python train.py --n_layer=12 --d_model=256 --n_head=8 --n_kv_head=4 --head_dim=32 --d_mlp=704 --vocab_size=32768 --activation="swiglu" --norm="rmsnorm" --norm_place="pre" --norm_eps=1e-06 --positions="rope" --rope_base=10000.0 --rope_fraction=0.75 --qk_norm=false --attn_scale=0.177 --bias="none" --tie_embeddings=false --parallel_block=false --extras=["capped logits"] --init="normal" --init_std_qkv=0.0346 --init_std_o=0.0 --init_std_up=0.0346 --init_std_down=0.0 --optimizer="adamw" --lr=0.00151 --lr_mult_o=0.768 --beta1=0.95 --beta2=0.95 --lr_head=0.00873 --grad_clip=1.0 --warmup_steps=532 --schedule="cos" --final_lr_fraction=0.1 --batch_tokens=[32768, 65536, 131072] --seq_len=256 --doc_mask=true --train_tokens=700600000 --steps=10215 --dataset="wikipedia_en"
MLP neurons of a small language model. Each row is named by its layer, matrix (down: output weights) and neuron, and shows model dimensions 0-127. Each number is 128 + 24 x the weight over its row's rms, rounded and kept within 0 to 255. Numbers have three digits each. A neuron's up and down rows have the sign that makes its largest values positive.
A block is one neuron, or neurons of one layer that tend to fire together. After each block is what it responds to, as a language model described it from the Wikipedia text at the highest values.

L3.down77:129117117154126113140120103107165143105130107139122103107132145119121114102139119124136143147130082161128125139076096111121108158118169102141129167138132149101129137149148147139165133100098120128144116170155112118161149111112141116119168112096127112120108171195141157174133126112097163138141152118141126081123128100160075088124102092110103111143133134134107097071138144119142126117107
L3.down118:136139106118097158145150111108119081174136150100115090142160143115152162119123107134132143141088144115119137154154081118120142161103181169151119153154120138122125187138165103128165100158142144156125096134145105212110126126156140149104123117112138104142121133140145141165109188113121139155128134159170106121118112122135079163121146124138091161142122154110112095104174141117134138095151
L3.down136:098145159130089103127171158120088104152107128147092158126125125144133098120131143122145161123163131104156130166116120133115136104115136117180125139115117118110136160122113174177123166127140108110131136117166130160120176135109102117122120124111132122094156142134132103145129082125110102136151089127155138140174145078140124127164114122116141174156107133124098099096107111099105139170081
L3.down160:107130100116120108123137165151135113148120118106139153126162102149097120150141174141163161149150141121119136137139120127126120111110136111108157159142170135127100098122120091153059141140116156179137150120103119206101104151121177096127139084154119125164191122139151116139132109119126163114137133126118150131151149161151171142143103114115121166109145136165100158100123137131129161200067
L3.down273:106135120110096077127126159157104141118155084140081084106124110131124089108126117120127127118115127137119091124143123130099104133107160164126112133147147134116128168096115165157121151132140141108089169140116189151119164169183093089158151174149144138134116144157154119128108130090161121098088117092131119118127150099112085101154152113159108128150163114112129129127133108109143128111121
L3.down555:108099159148098075118130146122170163140156131169097128094127158105135132166145111144160122148090153141100137135151116099121103128127138138122111156119135147090131141088132121144108190157113149144135143128145152204133166123084111095074135128134149127159070107136126085139108111123139145119110142088112132177151141140117092088121146123113140149123127119113095130135118109139090138071164
L3.down601:149125121121089136120083108112163089162145154129099135148102142136111122094093161095109121086143148084138105131156143140152112125101154124154126110120116121125112131130115138113136155130131135103130107089170160181149173124155130107134172160127136109081139129141122115127111115128162160111131117119141096129122139130138158134129137129120143100080135128138119109131162131121126158166135
L3.down606:083133154131143132180123135124146126132145119112103148120099147097134167152155172144137162140071105144108121170128109125122125115121162115145137143138141127109108174110123122142142162150142142165140088146141073204104202101166136138143127106130114143151146101152125116126101134118087119162121146139144131146146102130161106119131113107105134151126121078096143100132148117116118136127146
Responds to: Possessive 's and possessive pronouns (his, its, their, her), mostly after an organisation or work noun, as in the company's, the band's, its foundation.

L3.down250:115128161153141120098089076119123139127147117126163147124109096142136099170100125145153125097117091130138137116155155137159109103140127144168155095143114167138121147158170115157100110148141129118157109131148107147140073111151146122160166099131156130090090106094157185116116142147102168117118133124099095136084122155096142111135118175081145144112081115153133151110122129096151123126130
L3.down290:129130116149091071133123124112134133051115127124135109126094102141127105119160097126082137122120139131100098138108097145140105106151090139072138131169122126131125119132132119131084092103168129107146126161161131131148106109129127116159086143116127103149097136143115155117080125136134133113094151123169142162088124094117146157140105152117144143123149126118123159112099125109176107125126
L3.down470:131132097087149134124113115100107196111077137146122142141116107110100135100140141103107114132121103128168101127110076148143112074171135111177135109143080125148118146130110103105095121074153128139107148148148109104136076139136088075168148125119137101145086132155089139139111164131125176110101145102134136129104137103111128113117152183114123128152134127132104111077143107122141153069137
L3.down571:143149117123082138088133144159129132145143103120137138117099122147134124125117105118184144132138138103142108147103126086162113144130134133103124140116137097146163128167120117149097145119110165100137131120137137189114155113129128073154083098106135088119148140106091155097101117106136151096113130148114099153137167113121105093137111108156174119180131096140117100145099132163101144148133
L3.down573:121153112140125109122133076123080112130162124107138112152090112151116123160157131133156138156139129131115089149145113155098121096149135131151139103133154137148162129157131122083085128116101134149169106138124139159088106130120119144119150096125114107160146146132126122132112178173141133153125082142112147094132122131131170141114133088180169154119154098099114138131155125128168101121142
L3.down607:102126110109115122085140121133153128131158155131144099148104118120158142133160130150115143065157180127122088106158112095136099132140136164111118119117133095161114144134094161111106135134164109143132138130126135092083133104151146123147131134154111102093125094140092132120116127114148146096173184123129143108095133122105108107154093180118121097121099111139153126133126136106144107166135
L3.down640:161149077141102122105113116142150157100124155133172134119153131124106145111136142117135117159141090095132141098103177106120115116136130143127114128155083129108151153110131135157147117169147163176115148096128157129140090149115078083140166163118122090123121142113156126138127124118117081132103144143096117109092102176154117098136130100106132129140117160110144113100132175126168079049129
L3.down654:087145120110137131140120134142117094130152126115160138114112086119127108123084132096150127100103105124099124140126162098124132100121178133142136149148099114159124148140125110119145123148114117158144186139140094194098115133088138147151155116177104105141140134127181119105117084103118145125135122158129150131124136125140120118123122153144121129131102127123124160130124142088122138080149
Responds to: Tokens that continue a proper name already under way, chiefly "of" in institution names (College of Art, Gentlemen of England) and second word-pieces of foreign names (Re-us, Sur-ib-achi, Cl-ap-ton).

L6.down144:119120122122136137135092123122127143122133131136100085100120153121149126139154124157190116159152109106144170124158122120124105072092098149168138122121114134133137155150162112132150121136101114119140119119162164128129119137122177092123143180088124108070100152121165128186135150148104146116103099134132142125152120120124123162127134163131119128121098127128133115093154133118091111139150
L6.down323:113086119121195138139076184162136131137101122158142130155152143131148114125147105132172088141114124106119137103143108116123131141148058120148109107154120142118129124130132106086116143117135133112099140131169112104096170143108130117087089092135113129165127139148111130136159104109090106123129144103128150131128097089091080127103176097127130106122124131075086168078154163133135116153124
L6.down536:111152108156156162095117150141112107109083108129113131090130121092076113146136119134090080149127125152118144123107150132138159154103145132113085109132122154125144117116079148147128138092150146138100130163113102106161165087113105094122159098068121123152086076156137098126120092138130149106130104180138131129107115100122118087121139147111157097138142159123123119126124158096170126095117
L6.down539:103104159181180132112141121170139164081119143136115134124124119107154148134139120136130102088116084153100101103135141124171135114130136098129152131140113129136110120120143139144151116141135177108152128122070143140147138139135153166117163122122142140129153145107116106102163111144116083102115158104144098115126159143151112103152125139141149120147180142174183139169115104138117127116113
L6.down547:076162131101183105124109120120097141119117145135118117155125121189150133132146104126118111109150105140142172159161148151095099120117121168120153074103134119115105114130116150201150145141140153123157142083137108082142170091141086127112147080134149152099137069121133112119134110137131141145145127117118123135156112112127157131147136068095152173113128110141141181119123116117144149115123
L6.down591:082112123167143135108132115136108131145132122133112144099144148086123093116132084155125111109148149160157113141145151159126167117126094123077160118142075094134108105106141103165115144112104145174096120123126168113110117120150147137118126116120143119122162089144100132154161112095133177111130147116122124104155115120122105105124130076141092128125144153116123147107163136169157125231120
L6.down635:110151117118094141143125152127129165118178124171117099119117098100101119071137133140079131119147119142124105108114129145120107143174107129136108115131092171136174121130137089115179150137142102130125106108136113147137151108104119157108142102123067121137105101114115158130121112107120156128122137108097131116124153169137121127148141142098137136093174094067062093160137136084176113124153
L6.down687:107089119129138113121129139133092142126121075207139147132094090153120142109113117150100120105133126081151133138117139163101113123168134119156134130139109120154148096107156129129103124110134147113095136108127164108113173083139153104149106155110147092154122108103168157119107148124123122159113145099111139124127120107110169103101121135138131096133163136109158118138144152086111111114123
Responds to: Tokens right before an expected number: month names before a year or day (from August 2018 to August), "No." before 2085, "to" in year ranges, km^{ before 2.

L6.down109:100192138133152121150114118133121152105096108103130073098125111134113124132140121125105087119110125164134140182112135141143097127126137090123127115140111139128090145127144096122130139087151141144107126128141142112121159116097132110165142129128127088121113090178135106113176161125165121164136106109096142119114115129089141085135111116131174132137160073117131173098144120128086150179126
L6.down136:119106128114074121105128110131148143160131106122118139124089111136106129122107129132151140144138122117151131148109106142140113160111116124136144145122152144106134110118124165156135092120084111143129107129105131084130076109138162117119092145154163196156141148077168138134127109131125153137138139090150092108147143160142120150122147102156120152126124132138161137190163143143109140183146
L6.down178:159118098141145112109082138125139083107102121163165115130140134103131150139105131119136151155095121141131170103175131102137123098153181143127147101151112133135128110148132155097163151118161129107134163110124150139116148161095135117094120109082148103115070132103115164117126112170102173153140125136111138103115084091135117139151130078085155093118142140142130168119133122137121078117176
L6.down431:134141086171161085117114141150113127130120139146146153109147091109111106148164101154116101091108111106105136108142146137161139094110127124147121082090151180160095149142135122109157145141174141114165150111103147151121101095133122106128109115116084140124131143144128120135151114123137103108140122113143096130086113112144090111153140083105121122156134136137086173136107120127149138140108
L6.down533:117129169111146120124095102135138093123087143152145111109131082130132122128162156133129089107135132173163119125133126119129138177086100116128141083138135093142144136161151134136140146139156133110123101175128109143122095142114174154133151118125136140082133083151112177099093149157135152075070137121145170103092066083131154113108130136154096106106084126130125148098148124137123097108133
L6.down632:068129112105149112099131125142108117145127100090134147103128120106124130118105147134117117120114115098121113139107111149134119104114109149134170140150107109161152135127112118121096128156135104145124124138107113159153047120117126109160145094132093143162127124135133098113137125089159112166180106170143117104115153148162097150123090092116153100131120180130135212138113166121109115207093
L6.down644:110134152171195108110113134124181112104167112087140107156111153088123089146114112085125137086132128124113098150100153096153139071122138151109116124117107136107125128170113161129117127130119128121156087114153152123137178099140118074109128076125222124134079168085136165118144135113107115112127133122131099103120135105164109128115127101136121117128135122100110192087115108163095148054143
L6.down684:104107139168132107160174133144125128111144107152127157122083144132117096130073108124137156105157133136129089185137166126125112096166138122124031085126121119160176126131099164153118165118158134166094165159157135151129086112115146128140132137135147138143110075090108122139098127138137132109105147167131132142172148107130109160141121086128146124090149121131147119109168139136123120158109
Responds to: Word pieces that complete a person's first name, just before the surname, in credits, cast lists and results tables, e.g. Re-iji, Char-leen, Rom-y; sometimes table pipes and "of".

L5.down568:153121128129109095110135123138150126104124149141124097147141106110125141120146131163126154109090159143182101121091123133135099119172135167150095120142101155154144162103150173095094128138156157106137110128111129138117079142103084124152129152119142123114084126155161140129094140133106102090102115127138127143122128125090076149128114151086164131123095073124134116124117152133125146114150
Responds to: Second or later pieces of multi-token proper names, mostly in tables and lists, such as Isle of, Hongwen, GOES, World War.

L5.down129:124158129119113106156145116138095104143111141116109138139105103133131137143142141081075133110097103135130143084139111125168131109100133125117149098125121106123101103136128160108123125135159174106123121119106118088124175161137093141103097148100131097128148112152130132115141145140118105151168101165089126131134126126065137153140111149115163123109108193166161176124153121135099129192147
Responds to: The word right after "in" (or from, since) opening a time or place phrase: month names, the space before a year, "the", "part", "United".

L5.down362:121131155118082107162160138164108148164117122113091132085123125155158132107146105129129143092143141120110127139127094135102146108151126113137096159104135111119148087158131151162164120126092144137113157139124142112142119111103151075161124131132122164123088111113130077137127092101114130111114103103113127115102145150116150106138167139125149105118131123114097153136112162122120179145128
Responds to: Connecting words or punctuation (to, and, dashes, commas) right after a year or number, usually closing a span like from 1909 to 1912, 29 and 32, or $2.2 million to.

L3.down116:108105107161183138132130128111125129144148151109109135145130102138152130205124090161118155145114138097147080131134151125097173145143091129143106085125131117112123129096180159138110128166159125134118100118056121150110125078147122167113141137128148122112136120098123110097131159160186127143126109151111148163154114163110098080113106146134092114174136127127176111118120092157081122125142
L3.down229:152121134150145122089146152100136159137104135127153157168157085154129147126096096151131139146113153128139115126172128134185104141145083134152186077086158104141159171110122130115168159082099146117112118095097147118105101142153134156165123112119107103120147123133098144137106086101097150118142154100133102161111109122106160120116140124167139142154127153160133116124113134161125135121157
L3.down241:089117116115133151156135139130160080175138162135112160146128122142150105107117181106129129108083156138112113150130111123122089137156173128105143156115120158149137120143118145104151098129127115109143163118136153137134114132105158132107117136168109133140124078128084167146107138087078143088164136119132110125137121119086153103139148121138122127135118135159120121146132116108118129140155
L3.down327:077114106165141162140132148097145095151121157152111094113153125115103117107135142109113091094099156160156168128114126137127101105155119154119118108154116143189131132122135147170143100117171118125121170128099142136122144125154098126122110167150138149135111140093138109136155167112155150155131106125152158167110138140105128207095134140114112110144133135105108160128105121102118151106088
L3.down331:181126083101096078148119123131099123119157073113116132139126136161117120136120160134132120153083147110145206158114107095092097155126131161088165141116108105075135139171114122130092108129103135130129087075107093146110109117118132180108166171118113098144126123123141127135152131128160165125116167138118114104137166127103152108105138092136115160118154111135118149126179103142148125186106
L3.down604:089121139076139163126134183142172131142142121180079126165129129134110120138141124129165077163125152159118133137088096105152161089130142154140142092135146100127169110149124105107144139088123097112077110115136136141106129124129114147161126130125109101153113122174094117139162094113168130151147155125089135112133123057108103121127124116165082146131101121128145135107145131115157100102137
L3.down658:114173125108129120158152129142149132156120084110110105128156085140142081126167180060148123117115118122119163128148085106142118140139100126133108130100145157119129098169150151152125137110113110118135115105114098138145083148132137172125129096119146166155159119162146114126151144141096096121117183157122093133168151106124141114162119117137094125138140111125063110132091129112134104076139
L3.down681:157134138106153129146119140158131139147113113158103119106135127134096148088107120136166148101111151123094132135118105140148138130094155130094117134148125114125164101123124124121122156153167174113125094098142170181112097141125139087133178138128107073116135137114129105123133115103110098148108106135086103137124157150129111111137086111117149173132121115139116155125135155115120129119112
Responds to: Determiners, month names and quantity words, often right after "in", that lead into a date, number or name, such as in March, at about, more than, and the period in "St."

L5.down61:149122134135126166128102161122138097131143171155150092133086153091137157096147134168138113151127138109124153159114112126104138122124160106112102113097122133169121141135111137135086134138140144135132094141137141196099205122135089140129131130098104100122128074123148120106138101115117162108126109113141215132130115136076160107137082154155154113144128131116115137131146141105171117155140
Responds to: Possessive determiners (his, her, their, its, 's) opening a noun phrase, usually after a preposition or sentence start, as in "after his", "despite their", "due to his".

L5.down270:122146118128101121137120116126113139114071087130141119132152120157114097088168135143137129141130123148152112117166120140147089091160148108117120113107100139124102156183127148100081120100131161105140137115150102107070080100101110094162097153147121096127109123135155163122163141123117178133082155155159102133114129095144104151114144116111144131116134131144121151100130154097135136118138
Responds to: Non-initial subword pieces inside proper names and uncommon words, especially surnames in tables and company suffixes: pl-c, Sp-ieg-el, pl-um-age, Thunderb-olt.

L3.down50:139109138147137162114119134156107108126166203115149156166170107131094121128103159129122151122125125143075140111126137139117121089118178113066155136134111107119154080149129152096105111125144112164148094164092122161155131123130127096113118111086089125114133124126114157123104110149086167133123142134102145150133150091159129115120096138145098092132144124123157126131109129137161122139114
L3.down182:140160102141144147134132110142064138148110133107184134100117129174180119128126117109146128136157106127117111149137105098162160118139102121137108054105110141145145145107149092101092104110104155118100134148135160134176058121150147172140150094150125107114130121144157111159125127117139127158119091142119120142121105113135107118116096123142155095147164135117134111150177143129124161117124
L3.down288:104172106115116100137138128124142094162121168117128141156139154124104116144141170135161100098110105103094106163152109166101124101146160143144153154135127115152095139079123107081180165118193137177086143109192110096154153150152090114166106124114140101142145131121142126106154134128103138136170137105126145122136086136125135087161137122071149108129166111138124137166095094098108130089106
L3.down450:150140103124117104135107136125162116117151169116154144142116136164071192144127105131126142120148119131151151105147133098162085099166142129118111128159153132128131114154130119127117132125132169156154144107135135106202097097108124090158130119139158063130078139142130115102126165121129117143105167192125128111138100122112094109129151098115129126163117117118107130128113149133129152136130
L3.down462:136141157138122130139108142112090114089111120188143169090141099139109131116115061114127094140112106118131153142145154145130090099146112143094087112154122116144130123131116151108146106148161155134111161143133114107102084131121136093138097172122145111103102098116116165144121141137128173067117152100143131106119106119071090122112136131113171161154139129113153163081097117154112131152169
L3.down559:133139142120133084135140151123150161113147133128092113085111107141123097128129112120113089145063155147167170153096134140094119130133144135152136153134146132178130134096114111159150166188107122144162137103110106152121113132105138157128088098114120137147145110128154133109130146115096173132125097118105138156106157131177137138128080108121118149117116106145135143090115088133125134142127
L3.down646:151132114108163116121151128168081165131119173110113086112172136130130130144120149111077129084149126132141112140137104166088114094094105097138156091138111121099156122070107122050098124111137128087069144130115119127145127098126099125134132149126137122105110143158149152157072078147131150149097105094099125145144083148112138144129112149137132116148132126138164124126138133115143112130163
L3.down674:119082125101158130135136120151139149131146121098168150132128151159153123147179079125136101186131112138168123135139146116125141096140127099142114119092157127139129100118124114136141149142159121178184094119106090136180103119155139122102126122140124131126147093134089131155130156114087120123141130134144096145147086136112130132151076108136117153101144099129167105156102134144109169170116
Responds to: Middle subword fragments inside proper names, mostly foreign personal names in lists and tables, such as Hak-im, U-h-lsport, Y-im-ou.

L6.down86:088121100119134157122151125118108125126159132156166105101122180154136124112105121117119155125152103135119157166155130175151117095116100101113156100125086129127109152156128080158135126130143104147087158148171103126111121117221104141103115124107149128135114140100157154129094151137130128122177118179139140172093113137164124129119106140084117118169146115106133112146108141166143156170071
L6.down235:132116180105128162121164160118132175128119143111114133124118139114150118151141146134107146135150108103158127153126091154138103125132102082103162115151151106086117161109114121084158123155096147104081088158142120101103078155126145126136113116118132118150176135108146163149120123122131090163142146110138123155127115106151078163156112145114136155130150114213180123136127149112112133180134
L6.down284:163126155124125112116071116088108120120130139147151092153142109152113120111143118146147119137088112115098163121134109068150130110163115133096136108109081142121097105144181112145145119108152159140123156138157161077138134088134107081170115144108154148132153135089107106098127157121143121114114127177110137125121103146113108109107113098153080157158142094070107110135114082093128139142095
L6.down486:133178131176093129148114095125145118125139119113124185128135102108141110153111133146132118122080147090138151125113146125137086105095173098134119175125078143137147100100101120104146119188154107104120135129127146123127129112111133134102117138114104106103095163168109143113178098064094115170091123154134156151105135137134143134088162171117126143130109145133119131123131104093113150152152
L6.down532:151103126094128119148133156091148142156135111099104111126141115095132104099116111095175142174126139121191107134126099120113145132202073134104129142149120136105113117122100167113101144136090137146156120110119108135141079132117141117124118125155107128118137088090180133128129142111105137108158070105141159115105124111091127146124135094140113149083136110147113068119151190112158135072130
L6.down557:142130162143157118152127145100151115101110130153150111120139123051139121098123116104119120147149121116126142115151116141128083112144149165159113092115083149139096170111118097115123139122125125128128117155158143112125152150121126128110119141123144130131091133142140128133169147116164143150102138120155092132118112120125135168090125139090147134147138123124093099108156123164134136097137
L6.down616:070091120127167135075095168133127129113158120136159199138129158089143120131107130134144099109100104132125101152100154131143123134121110140157094079101147133136077173146137141121110142169131086123121152109110128128143168127160150114131098118113116127146142094102090080148128115153143092133133117096129147117177138091155119148140145121136178140100142135102106094134128166113112108129109
L6.down626:128108080138126139141116126108123095138133124128129106151101115109087144115128113116119143114102116162136119139156151131100126142159170124145126131112103131085088159155115167136140155149151124150147136116164123168166112120159123103131112172146117107142109128111112167112145115104142124120088130115088122144155129139166134140136144079136126149130093161154113102119100110124077123061139
Responds to: Short consonant pieces inside a split word, mostly rare surnames and place names like Bry-d-ges, Bron-f-man, Sö-d-ra, plus occasional "of" after any.

L6.down122:116134143143102138114115130110158106145140123134107127131118106127111094170107112109132113084130130137117164128103149154138140139105133147136089106156105129166103117147125066102171124131154121093125136130125129173179120111121157108128152149153138139120112127096151122102138127150160127117145150153141145124159178130085151101126107138067121125110102099118180110117086114117143123095145
L6.down190:093168109114114121114117125142129094120143165123090126133157133155124168152109142102160103077130117111117122125131101127075096125196145147142120090119114122142112119176131115153175151119098131103135153122165132172125208117104121109132125155137144133107122126154072099119134123142161106110164120099108106120157121075109092083147102112095114137128120117156090137115135119092130153121101
L6.down253:132154154141154154128112069158131134121182092137138099151107182125151091154096130085148119132135128135081110152109110137104102104151133122119155088132139143158099158114131117105129177114147185139136113153128123157129119143113128115122112132080088118104119129152151135141113143092107140145159120145094152090123113157075167105128095130125146104141114135113111106128152140114124107151127
L6.down342:111103118128112129133099146109120131151146116116123135115082140139101149117124125138094168165119111135121143131142093170074106126110175146152123134146100155105094154116137155169133165127140148096109143148117089186142125167144109154154123092143121114127140111139118147120143120196148177127126120125133135166108130113100170123126159128110104150129134138121116144118080158117116099119131
L6.down518:126136134141082105083099124115117130126116111144173120159130173138131147093135098147140162147123145134155120127162088131132126186148160147104148145147149140145147168144097105105066099114127115123089176137095149091133118074131127128095119113137129125152090157115133158126109139127117134143148114110101127116127150177150151149126149156104102100126124100156107112141134105107134093096093
L6.down620:138098127146126186109142167140153104132112166132112137140114145092140136118132150100163151142147115081164164110121129137127089140110116153132101126120072091095107122088104146154102149142150129155134136114162131171143078143124151120131125112119149153125107123142105095113096139131124141150155148115156169139188115113139143127092122132094130148141099128110136133153128165131119120074095
L6.down642:157121081073088136107128131137127102119107161170142119112130101147091112111098157101100130164140096155104132178117125125132146150091101147140105142144106099101173120094108152158150128161129116149120090105121111117101141124113131140140122137138125126131114140141130198090113116112121136115159120112143146109104132149153106147154106161132169116150143110119136143138138101096120140179151
L6.down671:170120134160110137112137134154157116136122155122145168081136135120149085129102122125108128104134137086117147100136129110127086117121142126102118110138097148107082136111142162137139148105090139130095095146146119063151183122151092125179140112112111130135101126128101110150133128116131137106152126163116142133109099142142105128127122119144134151163142115107092153164143091100139151177140
Responds to: Possessive 's (also ' and ’s) after an institution, place or person noun, e.g. world's largest, Government's, Knapp Commission's; sometimes his/her/of.